Weights of a small GPT-style language model, trained from scratch on English Wikipedia: LayerNorm before each block.
MLP neurons of a small language model. Each row is named by its layer, matrix (up: input weights) and neuron, and shows model dimensions 48-239. Each number is 500 + 50 x the weight over its row's rms, rounded and kept within 0 to 999. Numbers have three digits each.
After each neuron's rows, "fires on" lists the tokens most often at its 100 highest values on Wikipedia text that the model never trained on.

L8.up709:488599421470486543529484439529466445446509577458522506563504537461550504511675507494527490484499601446441456387540453421573484498600458496514557369477447502612415477470535517484506454547518449541509496558517470405605438515506460539498548431423443513536534525551493526416489560463458499470495510553520453468556517501519463502559485543488403490437498441481519590506579433470430560511372357437504515429537549523417444487566527475471591494380487542458554592482531473528532509516556521491487470485581504503488534497467527486482491479596518595574536537529425576420493485509553571493
fires on: " ", "|", " |", "ed", "ing"

L2.up558:543547529520365471551461532435439527556545562503465507560560566436519613486416502401468498493505440641467531518551558497482489550549490474472539472521472541512382496446540537495465463454553460470594508450505545531476369396517548562495514380487516505499530516454563507567534398549499501483437533482456527487435470505506567542503566489587472508441443537484585430483545481493497415425546496473477419531493422558530548450511428531534531487466595493483442472521544567503471522511451537414534538537520573494583481501506451416449470470400518432458508552483433464527501566405559513591
fires on: " |\n", " |", " —", " .", " "

L2.up861:530496443519462474526416473496546536529534505484545463442522567459537450532517517446536522559516560523475497535445515443518432429489500451437506505486552486412462421437559499510469470491499483534532552609517524467535514428512644521436513483494503425380469462511442493473450578518514505406574472556566506494492474513462542550527530462567507547485451419487452522397515497549574525498532513510466539494572545491474445450510546437472508455503536551523382522495492604483500451451558488556468502476469535588475526542482441576446524405505465527567484579508586458480592569510579544518
fires on: "ip", "-p", " post", "ep", "pp", " p"

L2.up121:523505486387544463483533567507500549540524475611409524405444460483500413538504474579495541499433422615485544560444378464462488441488476543463602562527533488503386557488390476500552537496521521418552553569422483360486590474485481487565542400507542487518400493502514478480444505433514599463505434472551535469573510510527475491502458542519481524501428456564511600523557453568530519611544417571525451478488541522490535451555444482504447495542476441548471439487516486566511439595434520389541531525512430482541584545454491521617471513487432474562507518538447532463611583477481500464
fires on: "T", " Gu", "Ch", " All", "rag", " all"

L7.up319:512435510464445461508472429447439523585607625528591477481426498454491443496480474460550535419556483517441487460417490486442411544554467451573489479500476465461546612511551477441540497578482453480520514636471499412555472563502461562509509502487461511568468478433549589537500458575517512556400556431526501521490356551629571479491487489451462451550416588570499530508401570502483482565458546506416586540562367556503452521494525607491509577517491470534415487499487485528469496520593500435571539516447466432443551500565479500524490497591502504548508477534527467508512526378516450562
fires on: " R", "ed", "ated"

L2.up8:572474485526554524540557528548454444587582531593419554455464478540517404483517464522403385476545476482575469497467459426598476507527489497567504412462478492461491543504597609506470490472587514475397552481513518452486535418431466494525487470485478562379523527451498443549433436514437541561474526587444463471450416527416632538495448479612405507575507486549561551573504475536469611495492453517497482458495577423433504442543487377474529537487590589479524501424506502543479571486346474528561549471535412474445494516528452516528496525535469516564533540494532490536398502471555541459
fires on: " \"", " s", "'s", " US", " a"

L7.up7:541482571538543437521571485519496505477473536424486526530447511465489569537475514448545458554512590568523422544490584519483422482462520430462461544492519465612470560488478555457475492538623450519373547504521514484529598533514552501498448452537390502465366543425502457560520582520530369450507480493551467509516574510473522526548502520512516517453523462475634651517456425563526581418486525521412443458461449516529477503490476446467523512585537488485467441470394486550397475541517556538521489480587466547443554525543615531536473491454420454560517563572529445514525517513479544505
fires on: "b", " |", "g", "n", "c", " opp"

L5.up332:585591487442395517545508442469506511427504494525451423487426536458386490473509511485494552522429525553501476560568435450453405430563529502502443484543470527628371516482537516528506492481535599429525462471521552549542472510551484544482505490436491519592518438502581494479626512528535485443437514479587465445561491431550431463491550408450524497475453547482503525534509429418469502542498480549481530512446506561468544542475521515506507557611560574439432568523551515559606530498489524465505572524512492451495486513551477404518451473437520529472381491545514562541563538457447488489
fires on: " the", " |", " ", "ed"

L7.up165:447480459501543519486554516549497554400532393468516537514514495521551560483494480434467540521426506487606507421473455477505450473553519406461511461506460534492496497523554567480475547477514503440565434557457449470391550435455477467487497492406467564478499518540502498508519429434555454483483493447434439502485441531458465493501464482493403527535472489479531528465432519579419407514452548536412479483566492488485621552572543461580480531545526514464412470485431492606475478402626521517544437519615483435468498522478474530533575529511528423508437509468528483539493562566619531486
fires on: " "

L2.up377:510550421596475462548499515625508527454541443506463462471502443564468474540438526475508498528549537477483483549445554488459530515487488486500375420507543519444534545577488448529412543480447524520501568492458421545538552507466486517605389536489470502531529490562497531518460469541446473501520418605448455427484498512480505476454521379497423503574422562525517562523446547412540406605538553510498409463443559638528472458438496431520628486486560474508551555524495599422511534447400555533439481509468497513569439470500537496568402502494468561537454601513463519466451482487454539437
fires on: " (", " is", " -", ":", " "

L5.up218:426539585518503490520538471422567579542548517492435507519524574561483468465470515410480509476503494374523384502553448502490550596448588481494426540516539524500517526471351552452584475442423445507462511558509517481534504502525549578486491480467549614493556525541437455529400533540440487462474457455625527529526488469375520459482517483573498583587507441551524601510574448450489456505510486497471436498497594592527503474444472526463462520549484510516506476462542480578575523612509517468483548481528480481492497468407440402472573568449518471475473453472582447537479567449499547484
fires on: "0", "1", "6", "2", "9"

L2.up285:564506444474541568522540495568435466489424515403509474542518518489492336451498483508535494463480583491484556491509538494539463421481524597496588555543452518526566570491432564597431474497530475512476493466549502502504539451474411455524504560537516481482558457501574524462465510491530500515676554503489469438473549565472497466568458362550510524554381381527568491453446629482470535553462521580519476409512472485557480429494530462499468472483456602525534563496500542572578458462496525460486446454460449454447550433486474434448509566518554451474435457514465475505481468498531565486
fires on: " -", " +", " without", " cl", "ny", " with"

L8.up19:469538464493509490571616569543504486431541534479548521366552463486510497481423531528483511456490527440461575465563525514547432566439582432510436510526511465504521520573585502474544530436505519537494479368539485498569445485401485503570456455518462375500455527435533561519520528513512461447417485520473501563566541441444523522570570451538505486518521573397525432533503505529506579464488483453370541479523503511434506451425447522501613434521380543529471615404471460523541411425552561379433604395480542470543467480495570600449546438494489499495549480485417550562494521491521455467
fires on: "0", " t", " l", " per", " ", " L"

L2.up800:531432504461490493481532437511476457461588504556440560470449470539598541443423492339431463505487451516578580418492536483559483519507609585497479471460454540499512529464516424494602473519512544528471545516501568514458554491483466520472619466445526519483430507461562496515528470530443536501534587547449610489456478559431481520519554547517583483486532401494614391490538523483478509479548461368610532564488540546592526580538463584522574485498531455523524573536399528589528423471499468451503422448485495527503427535489480511453548384480517434520595517430456487518575515497540464476
fires on: " rel", "|", " Ind", " |\n\n", "\n", "ul"

L8.up410:521512530498556500527471466510461470490609579592548494547455501541550474461495497432478411496454616565533480572483515447472460483571532545497592459478499457483577471578504458506482432489455505452570561601491488498532570434462449447493489520544556411403436431524642501547528517492444492484502546496593554511402512420494575622586554516554431507519524462550416451495533470524549467435534497539469547423597474439414526489531431525517571510527449529525397478500486519478556439463601563494603550581442530519524480484378501604435533442471473497527492482449433504433494461497435462408
fires on: " p", " W", "ck"

L2.up778:419478508488523576519525566586412577522563468563563416470482441481474496538561518480446496407517487541521551583537511568494471517522511507517499522452550466597452482472520437436536511436577495447460565392457481492463509489476475495494594468486537550478458476577504528545406466488541452509432557513509564463455496409484609479582502468543551487505633558526525482446526515441420488551515516462497455494565477551536481396574459472530522405468548481462457524420488562445607527545540502433433546369469577477551548460448505594549459424421517544467448485472526476487599522483489542450
fires on: ";", " |", " |\n", ":", " Apps"

L2.up200:491376589507551437516537561533490467505496557478523502472466481470467529513425445449540524556390532544456578527471517538510435524604550415508513565542563495478527539507515588601624481446492497524492494454519471463530546549564544496409522413516535531579521462510527476498494487518498484437496559537471589489449456462418530533518449449438517531487544401478517512515409531451580544564433552538492535528451346423514525563565438494483459479411489607487548472389498456506561551435448446382539487560504488562425598502451482445438460497510472474512551444473548466497515543425532460486
fires on: " present", " show", " match", " same", " stated"

L2.up330:490448453561504454446594469541451461491457464466414536514471425560493491523519588442443399458601483524526504565520584452524541482551551521563487510497465467516518567598511480409477461494461411537449468439511417471453387471505530552495587388491539562414516512483500524524478455439402389440446542510527529401434553495501538452547522459537620565520554561514624506522566567543558572445509484497543537508473494504441497446464533407536502448418446587494514457469435526528508465592462399523533449546587492486413544526458509427493433496400509590566483548474578546479526531583467528518
fires on: " |", "th", " US"

L7.up50:513494488619507529494545516536612430457384528485613507525501524486437552534419439475429490503465491437551485569576431486505479487421501556547449514584475508458486573529532550495575526463416487514466594542407447435503522525429521561558543542571517354528493491518519487451548551533485494447489536514480434366470497560523502455527441481487408454464542501485403432508503602507508549489592542450535450538438499508462627464505454498504484524520547412425375487535442476522485518553561484535465570444519591515528510450499569481429506531485502627480544537535492449513520540586530547497
fires on: "on", "ar", "am", "ah", "ur", "es"

L2.up981:525521502480483503444496480449505485555448503494520479508483590507511606503499515431526438434512535528457533515490553495503498473567517579499527432419433485515524460534478583489477508443501390473479501590499496561451431466532541557462543521483533486540587509559501501470497422421482407393425476473539506541470527437449561596550520503513427517417426561497510552445531519494541482434506488608538565505499460387507503507501480432495475441485611437474478410550460563560564566555534624440550521508528495460522544449500476465528517516449527529537513568457476515464527568493497498636
fires on: " |", " \"", " |\n"

L8.up431:534510585499501523586429452525527508464464528461456489562483517547455481468570468510473473549505611496496454448516518518504474525545505539497520490538424492552490464567500468527496563394481478380569407407489451476541425495459551463584536523381429611536493489454455567554580533467521558498520458494414547529415450476548486539436497564601485497496454390467545486562499437541492440433498489459417604561469529413547546430552439442547438530516494517388560433463442546552434456427512516509615528428513487562557508467524442494503481503466510507500556522409381549496450491497471510454
fires on: ".", "c", " his", "3"

L7.up843:476448468515496526464520454587576525509538534549428501502498458483544548463505526562473488495398507401563454403476387526492445536528510530505494482481455562471487580438463630426632523505466552456495454481515476488482430576531511450553479536447471518545454546513425521568451359484543508398584543468542483478474539498387426544574457433568368564547526563494562473469503470487566430489557481537556452478482564512480567410464502523490542432503532535446453494487484460541543498536547602457439476575459535455494479405488489463518545461518529502594604499456525502416487566500441461583
fires on: " ", "6", " said", "9", " called", "8"

L2.up711:506562508461458440478440458451400566440495494585521510490617386439502497520453447462496521413525491427505533506588556438476399530518488569488441483537476438561585577562471480514502538562470497477543470553547441509518517425462497480432463503622505457469469475497545574442599506488479491580491500472543467482473462603503480500532516532544525556536414496499499453380544497540520562542477474511462507485510337529515470460491484529496575477486550481465622421542589469432462529496595560515548550499384526497495458487506561467522515584606502501446384535489450603524480446419472410444
fires on: " it", " sur", " ra", " h"

L8.up893:495507489439437490506542506444464585594572454476501608490467514486466413559451397514469499474513555480456513480508487379520465419520447458508475479475464587475549561487541451566539517486453463326413527460420458498507514550520452482574491496459449556495567504452489551459449500492478422559491483533494434518609474521559567456463510550418488513535450497465552497588455526555508525475475531520582436544471433651481476474514546612505596573419417449443482480577451541469436481551526585490616539544512607583442479446578482526474542534538428501547513526548485480533503384538487472399
fires on: " R", "al", "at", "es", "l", "t"

L7.up741:537432486451504443616570470499496434486463569500577508517482463583495473494554427631436487527538460375575536545505489518486513357486473480492502499566374499581607539505474476510457539432495517523543487508587427557467455469501451435499495540480545418513494587434554558566415550475476528656455522536432393467537580520542463617571508453585567435520537505531519483496450543529503521460560524563484494529459436544487448433502404544501507480505487454466552515627447454433532448471406586560484449496475456491493494514409470520487470506498514385533616555478449543570538458461613433453
fires on: "b", "0", " H", "–", "g", "ro"

L2.up213:576459515604543543499516489552455516523496512488560475480427457492524436515539412495436472518526506410510457416521556461458438593428412496492503402521583494505599511519454507496492576577526422566560483501479482525484527517509515502554522547483445504475538513503570500429530461500499469506476535544579482510419486514412511468592525474483629370513456447442455534459400578608560476572501455399547463436476551523472498464460494455519320516508529600514537539484533591583575481504453455462477529514495544538380426527520446505453445564468594568472577561470573516491443431583476444513
fires on: "p", "enn", "op", "l"

L2.up42:515524368442539585603491456665540402450443446472399469503498468516492417465528557444499518497539563457485410484512463446521499476543429481553478468438547444470437547510469462442476480592440508501578525552487516590525577501495558505529414471386440512461495497530547501538476499419501507414533522589581498420473469494499551473572500558507520501525467533412490544468520478488456551552497572505534520519441541436449483387524556481542562490477513528513464510497419560510441564523517466524506581540381426498545550565520555449548477399483521449596472584420575452403495590529481440540
fires on: " ", "S", "-S", ":", " over", " high"

L2.up633:422467527549440432509530542561415643576434502459372474542462485510472507549482536491522391454455538543587571484544488518486496467441503463435533505487470445526393481509486457549460446448560451547530506555477563477444535475543495432473493551536553506503522444459478563553539441495619465550485490457509476417463518583539509578455457534512420422467505490479536594474620477522500550557403484557483461420481463527478498471526577505551577446454511529433470551548463532516580448557401436471504546523534469534532461501508452544543569480568518502525487561376428478493575354562446497485
fires on: " m", "hen", " time", "in", "m"

L2.up612:488513533522495450436444552483467473512452520475564407559531441518468503477462510514483527590483537491448539420475459409544440601525420489461549429589525448518459558490483514527541561470594525607438488558570491547519508468573469420506460523524441463516483432486493430461589432559544564479522585500456528487514640536378443460554552585392529569482599503532470521508534455555481505389416466537432461489451484536482543454552597531587495469420523513592505480426524516583591530551483374500598521418534533559476532491521479493452479418511394557458543540527450474381589572508532466439
fires on: "=="

L2.up118:516578466502459465522587597553548515553559497439399484521500411497481555564432473413502517523597374431623469548436547474455510580412474485413467544444524471484515563460513457602520507481462461470473485527358599485509484424472585446467508518500417559403481520472465548511482537550550470478448542552473512388481543601511479588539528579538532398405530567419506454489502441505599561557497431503430567586584501492524554532553535559539445533470539504517523539572552527503419477530483513516535473526583492439589456523456416533472480476513571594445498468489523493524510515537523538509
fires on: "in", " career", " was"

L7.up489:594486573545503500503461421472396463487539437525542523496577520463420445509458522469509496564436500564474426541480545431601468481576384560481470595582421508448450479548442411572462430431499450500460512470559552524447482582440476393564454477491465476462514461500536506524517491486483496425409437431438451451488591517532577462582430463544526520526512491497489463507454510530453448468550439608499486491511581530563524442520600408485542589527552572425520463468456546540522416475495476531473481526534549534422461451506550493487496502585469487515472365525506388470478494541413534410
fires on: " the", " an", ",", "the"

L7.up329:459424411583459493507530437484542430538440543546399454417496538576507521511513616668507512499550467506501512515511402537566502484444528520559538559507536635546547581455483446505467503501605435526499511565538471524526426600477490515471466506487434443455466478432574539505566470543553512519443539586448545509485483518451502477534538499489421488507571588445435485492455581534448428500534437510546531442400462546514518411427502367529489477584436493552389496575583431484528488447543565571500476508420433450564484537508451449405420438538539550476473558468374564496450529396490464467
fires on: " ", "–", "1", " (", "9"

L5.up359:458584526550560571474395442532453466539603463523467602530542549463520539520567470473525449428434517562434498517503476557414516444575464509501541484499502500424489444467481525490533550456630471458395554497608496481482368433483518570499566577546508534452509499512501473540536553470571475429484551497458422476497457443430505496515592429550422596435481524559490546470459536367501559534513508490456575540518521556492483531533376527472508479528517561459410512507466467478553458500485604469467479567560549428586480463442507500580503560510603564569442525501461519479502528430560532545
fires on: " |", ";", " ", " |\n", "–", " ="

L2.up600:477568406531481523431430523505486473481466483601453510484485449454547481490544483523567528458433510480512392511473527550538520463467524508533433534495506495460512562493529448470476440614576477467434587535508416590440527429520523394534398557555446504546533530681475565559580570479609478458457539578483595536551471510446544478514536532557468553463524514542484533433555488480470449559470567472441526527553523498512550515411485466501550455435424607548480503522490571484526517562481532520516521537459477599592530494546519475430494486508355517444549513508491538503426449474406594467
fires on: " con", " Con", " ass", "con", " Rep"

L8.up332:407586476355481548433544533537491416541472514551492447553442467552448499544458544551489505435547533494450513564557443520493511476474604545512481695476428566512441513564516504559531437594546440520534489442522565465529520487445591536500475459506617485511515525535442447566413538471497454474531481547474565563458500596419526531493442443506532515579507429531503404484527449521536385512465487498541464510388465553537519481494424466447410378455457454468447380484485432485431516500438505504421479468505582508532535529468496471490513448548542511520512520516490482491529480482552501475
fires on: ",", " g", " G"

L2.up724:493584353588551470507476457478460473490472452451541485511534422553490460481462547554505529443463530521425529405444529405525468456481527573446514514400535444464535506561514538469550451480471573511493483496544436501399553545530471491530516428593507513557528536601510379417602549528385479449574458496586625569497475482469491489508433560477549536552480503505426397491460471598495547439537584525418473502535516554458485532452528536601470484523467577499535521464464436529569517547445408554474541516520468560495493550510444470437517525532522486421603539509505575583449424459428494516
fires on: " Con", " York", " Court", " Com", " series", " Rep"

L5.up185:430544457573488495452492474624570567550404455607517445541438450521468463470471562574510572536476513456455546547559450545406509532511485506562424597431565466443549449549478567483432425573451519536442492440491630525467550566505540474471492439503566507503540480526420434428536459539430528467572450521571528442473536543485562446542546477600484508481517502444407482522504514397384525448541554574492527552479529512478553489491475569560513499470563557464460479586564440438559546528427462493462436395501512382523589517527576506547506482550570431540547615500428500490496579562484518471
fires on: ")", ":", " of", "ab", " |"

L8.up226:505554527459507511439611476478408461503540467596555462444562504525474430477402497530520546495475535499491507523491435478558449515549464578483476450435516473534471585479501464501509540428522490437547469415520518494493454449553559498584468454569489559444469578669475591403597461505531572588475574487436547475357451493463519481530582474521511462467497528506428402568466551395494478499510457428565463568472488420532523521523542451454481579519522482554511393525520518504537557454465542514476545452508530439525487567581375487474563541452512399483486530586495516486560448476505600403
fires on: " un", " \"", ",", "us", " and"

L5.up496:510483475453565517561453583471581527601512557501541401421528551434548451488430471408549444471534554514500504431464478502516476523570440487506525383575474618429523445496513492507501411587538452498551542553503530465541507512563546487464592575506449597562493515474510447566525427479523496476445568440463564535495399546453561549561493533466596470492497548547447468487479523480523515480456444530408488522548548624565467518421572408411544545553525513519562465434427513448540501486560557429489501515458429468488570528520523468587454451491425496522433433448613479482482506515498464491
fires on: ".", "V", "F"

L2.up690:425590482510556462571441543525573584431469533465526455516457508498561464505436512557563490477529518584525498487487598464417526603515510515494545476414485499531473491532464456462510515547510579424515531584446470471512516448469477447518559597510460499555498556538564417504335494526489464503445406425504447511453441512535442536509482515561464552376487475557430439502429499461469551526590481488611544531488467563520419447501581413410447500553541422539537512526469502533512537423584576487501551545548430539472421530498397571426423527532453494495480459502548509451523496576496496545
fires on: ".", "|", " |", ";", " is"

L7.up649:587546618486477439503579534527488544554548522541496455505455519503469471470577435373458529560428473466518492421434528553531471433449542422438497541461445635520518492568516439490577513542428500498472522545548481486400576427552485455512494553492509486543415522551544530504431568480501532569459426529492464501457542536491442430541580522419460460479437498503556446563577491529443464544532506537458482439557496500538497521513480524378506441514579495575432554538509472555405450470546510511441431546490632544488514516436491514455547531456549520644471574575427573408445498476474528542
fires on: "0", " his", " worked", " go", " her"

L2.up327:530561583444499421468572511517493514482598468578460513491435438405532512536537455536409490604455487440517548435506444520604507379527462470485523511472502530498548491526431461446451498512424588566522578529505572414428489508501602444454470489486465512447489551546511554507402447450567489441497479526554521518491480504429447606475444466441541480488466497436447488447522568529426472515442594510491538461481607442524581453515487531550359466460466439481481457414482394509511499493475580485515564499539500463467544546509413532516439497499518520396398472560549461578528534455495527541
fires on: " "

L5.up287:545499398499546492544444573540504571475507421418527470370449498524429532421470494561450521515546583511600556407501511439449493565552521547490502520530467464560448468514428488515485431554546403487489466522417525530522444431498465473520596462454468554499502450418501521550482494455424516480535489500554535468478499487439454629477444585654562591492556420439531478471475515544527484527504527455444508425543444460511508519552521457586496544571502493489530457547484528516433486564505539535576433445471518562520557532571403470550478559461349557493545472519476579519553565420526434510
fires on: ".", "as", "j", "ad", "c", "ach"

L2.up955:464561428477407498380453454460449567466472550561595473487542454465431461494426498585468511437528509577441500532461476443501533626573482473516431527576519589622440500471492493525524573478482523432456516509495508550532558579582540422529516602549546504459527553565481548424438498633484485488397526449463494558510489454494536537483417455517607501424423567486505608548502512502512505420469570534435503544463404456508597476544568520438511517444529466513494435538527410435541556485505440411547497438426450564568459543516483497446458498556563499530531544462529518521445513499450582524
fires on: " that", " \"", "—"

L2.up401:487564475524448449440525508538520483596455506539419521491487488488416571545484538532468527451544517408507472539450444459474475454636444491484543636500542451496529451528416537512473528525567570550387456522460461471549536451474536453557442562471586504605471552545491513538551465523438485443536471438457585483617515602461542510573462492471485456500467435458515536516541496425524508480458550502521559471447472557452549555600445528488457524519489533508470446479581384513579513524483506491441513433454506411529547483446549469548579510504527448581479496393473471477604509508523424459
fires on: ",", ")"

L7.up936:482602580473459538591549498567488534467518486552494539426526528426458414542519533493428476538431390522526496539529544407518513481508469535486452418532596640578472525472451554450512425588481468490440407535546544432428508468546481460600563542525522480450504543585544520499548545438440509523457488622439550432492481419482552508456479611497418444472514549605618414463496444477504513505572431545400461438405476508463524446458563475447546512562524483523583529526443536553445484474480542509482541404420583475506428543450466497503464532477546524587472494446485536559557484529511509501
fires on: "A", " a", " o", " her", " his"

L7.up606:411476460492550484502521581622479465443480468518491509521553540509427429517550600373494531497372580502462439502477514401498453568472503493487498480480499418422576488620597465477463652531531495426501444525407477583472441544531493475460513467462467522478412541576508497496485509524487515432471505469476493421478548485545446557526517555517428409498473525558521502574420510570451548514525519522497538491540532483530549474510573461466473509570520483533515546435491553503558466427482542567451575454519543500515518502473487488515406457508504559457468510489543443519499607434381567479
fires on: " ", " the", " he", " He", " she", " The"

L2.up300:542477517468463495434559495517504634451486580478465500445494434476494416522577493580473469440542441483565542470482481482542539497617503445419503610508522493490367634537470492513485552514450504514497502539524468540510490532458463556573540441488404507614439495578530523566510483581434584560487471499459543446469503524465513483463526497578460584415525598528530480423472417552551508564533488547492457404468527572550471424544394562455500481457444474415523470599519423516378442562478598499456487576509486546507478560479497539451569543506422506498571516510487434543472553432567545502
fires on: " all", " more", "all", " All"

L7.up596:491489617563559527443590523494583536511556545516524416416486545395505583546451546499528446588430538519505514399561499467463482511519461480504477495537482396442544478524554581539480413553597526467567390528495520470480395516575510461514473546512554505432458505357601453552536586521535491477448506496459511439497441514428618510559481468448476534472395480437580484463486528445499518550519566486535458479487479518432375560553533517393486560545493466515479509403535543544452519549569471477494525472536451577453509524462533429586475519541456423478556410541444494595551462496449560405
fires on: "0", ".", "9", "m", " law"

L7.up349:488536556509460505470521451506507441400493429419542554458395532503532434538466483514445504444416475442482485489481461556443551353450454496521515513561546473567483437454546447535542531538442560530446488522580480461445631599479521378520455474488505422386548544490544535453584478446532512490522474588409416529487486530549490458479549459596562432528483498474470538462490524419500443473557447571529423503509496510509505481545582536473506601423444525526546507494536513486532585525507547478438442495484557441466517474560450505443555525516489454516566554630443510602520571473463408461
fires on: " \"", " as", "|", ","

L2.up594:486525570529489505588482419503461398512346407523436501463483534487456473578479419558523569389454562528592523498603528511469491537490427508545571609436553537476490523545551464620552500507458414450517601497420452497493538525536475534442492538580499555436463429544526456480558566497499467413466522492540481513595586504449564483532560480456550541544470458506420527580551540525548517512463519435495588405494461436597548471484531464402558416441433542515542480502544565464520605523433481473438554500497484563454524453525472431479428421561475489514541499538400512515419489446521511543
fires on: "z", "az", "uz", " eng"

L5.up655:538482458534611613477418490566529596511586559567463477475472442446466488500494503422463473451490511531565514555583454457508565567450460533505533470546506431501565522517412522469514373447511423526463378474474494516495588472513554422545526425521455539495521491476559405569497557515416436454405480469533482482496470415545486492562433540463327574525524470541526432579519457511517533540559481493562503488438494510491520497458524483532517588519508555510477452423566527632419516482503482511546562561454500541437447467529422511447565537594396474537534522468519494486449568560438481433
fires on: ".\n\n", "\n\n", "==", ")\n\n", "ro"

L5.up890:548442397486452474430469473409509481486407418509482512462501425415472546510611494560550523522434468515438454520487462513613521482536465514485472545532411464580376488555546588581509496481525549507585514587568464516422427507545516486481446441455465481557478446492517415514486513591432452527449506435446424459482554491505424498463479480549479503461486484553475472431529510498540468520535521500537532583482502493455471490369524370582482530488594521544479493527444543607599514479439533534432478622576589564551470591435518466493559508467452468508534461492528501419501564584557528456
fires on: " the", " of", "FA", "th", "the", " FI"

L8.up603:519406527491458526414506398516564484513504497402507407452435441549424505543639565454569448420567500586506533538642513545519439531468422492518427566506532404485443536441510401564568470479535415547476483454468555526501449588506414459511503535528506441469482485487495525486446493472517478522555503538476550456498594530498477444444551556481451457490509571476455508436492557477501475476473418507504548472529506511468526607535552502535498524564432489566465585558476365548401489437475535488528558540534518465480510563523466474530450539583487570451462498470447537470570439505517495512
fires on: " ", "2", "1", "0"

L8.up210:529408464561564426583476479525499486458477465518570468473543531556562526551477432464526482495517598568490529586558518453494438510435458524430479508448532561537585514455496375516548486475559443516470509503471459548546505513476488585514483402505479578536475504446554490506529447496477523483548563484468481536494511459503439509531464476536500360466466493415460569474511589606535541448555393531398539437449513552422442551445467403486502514520488548500439446526491497425533533444488624518388587517576427509478510406455497497474586456537461537486510609482501550449499643444529516527
fires on: " |", " (", " Br", "b", " at", " St"

L2.up652:512497508552603505481503431523518531460409554540473452534453472537540479578500465367431442547580585532434470498505498457494516643548425415544501442568444458525455601449439495478482544425525521479494529565451444550554453470486476391576548489473431471460543507537408440468565523563516494548488624544551450482484465505460467491482567539494426525516518446377493463535453585485494502471508530502598495544534526436570542501518574492507503439464538626431570536435533515514515474599567510461556453489488530612501401547510468465454505505502425518336587541507490541554514540473480489582
fires on: "\n\n", ")\n\n", "==", " |\n\n", " Turnout", " Total"

L2.up750:460517465490608493578504517579609463541479502467491500463437466520481568541458451467494352501553503509477573505463425532512555421504461511385518574493458504448521451574549524478457542508528556455434569484526523538413457510519560474493507363561460462380453548481492536526477475576524562477548504468462484580552455471472491495419438593503519526517585444505523474474591512442553477449467463594436449591497584434544585432459452430500588572485509569558521477468526467507572477460493479380498566538572409487520466459486462483480464521469416525473583556499494544498544525434498524451
fires on: " Mar", " ft", "raft", " tou", "|", " place"

L8.up540:563497472439407514606490532414493545540529428538443505574490502526509560497540549477501524409483486497396510515512556485525519557418484492455449595416458459425520533490536506517499527577513373520516509428554546392572511557572472478527527484551550525445435550452508504440409619481539420486525554552484559512402530465486538543492470527514550478486477487516572407517602427535480511408558554447440517507493524534504520446469371547478447424541409467479481484492520491526435566507481497434463544496474537434506445512525610570407541569569483431458520451534543441555599557542444441506
fires on: " l", " L", "b", " f", " g", " sh"

L7.up487:547556492442438500431501477439463538480600510422530567460517472428502505608393579518550523474443534547479464504461463530471448541474414488518503479490554466594370454458496584392584436512510458506492408542525493523548558537532411541548531526392430508500559552528516555471458537498524483564525501515522509488462379438559541454518489520414475558397543418531507468491585509487430503503540534450450542494575494489443469471450549473399449424491424428430518493503502489501443528517528620449486544478560543536520521515561554493561502430505571436483509540556528435501523482439541525560
fires on: " by", "ed", " to", " |", "er", "ate"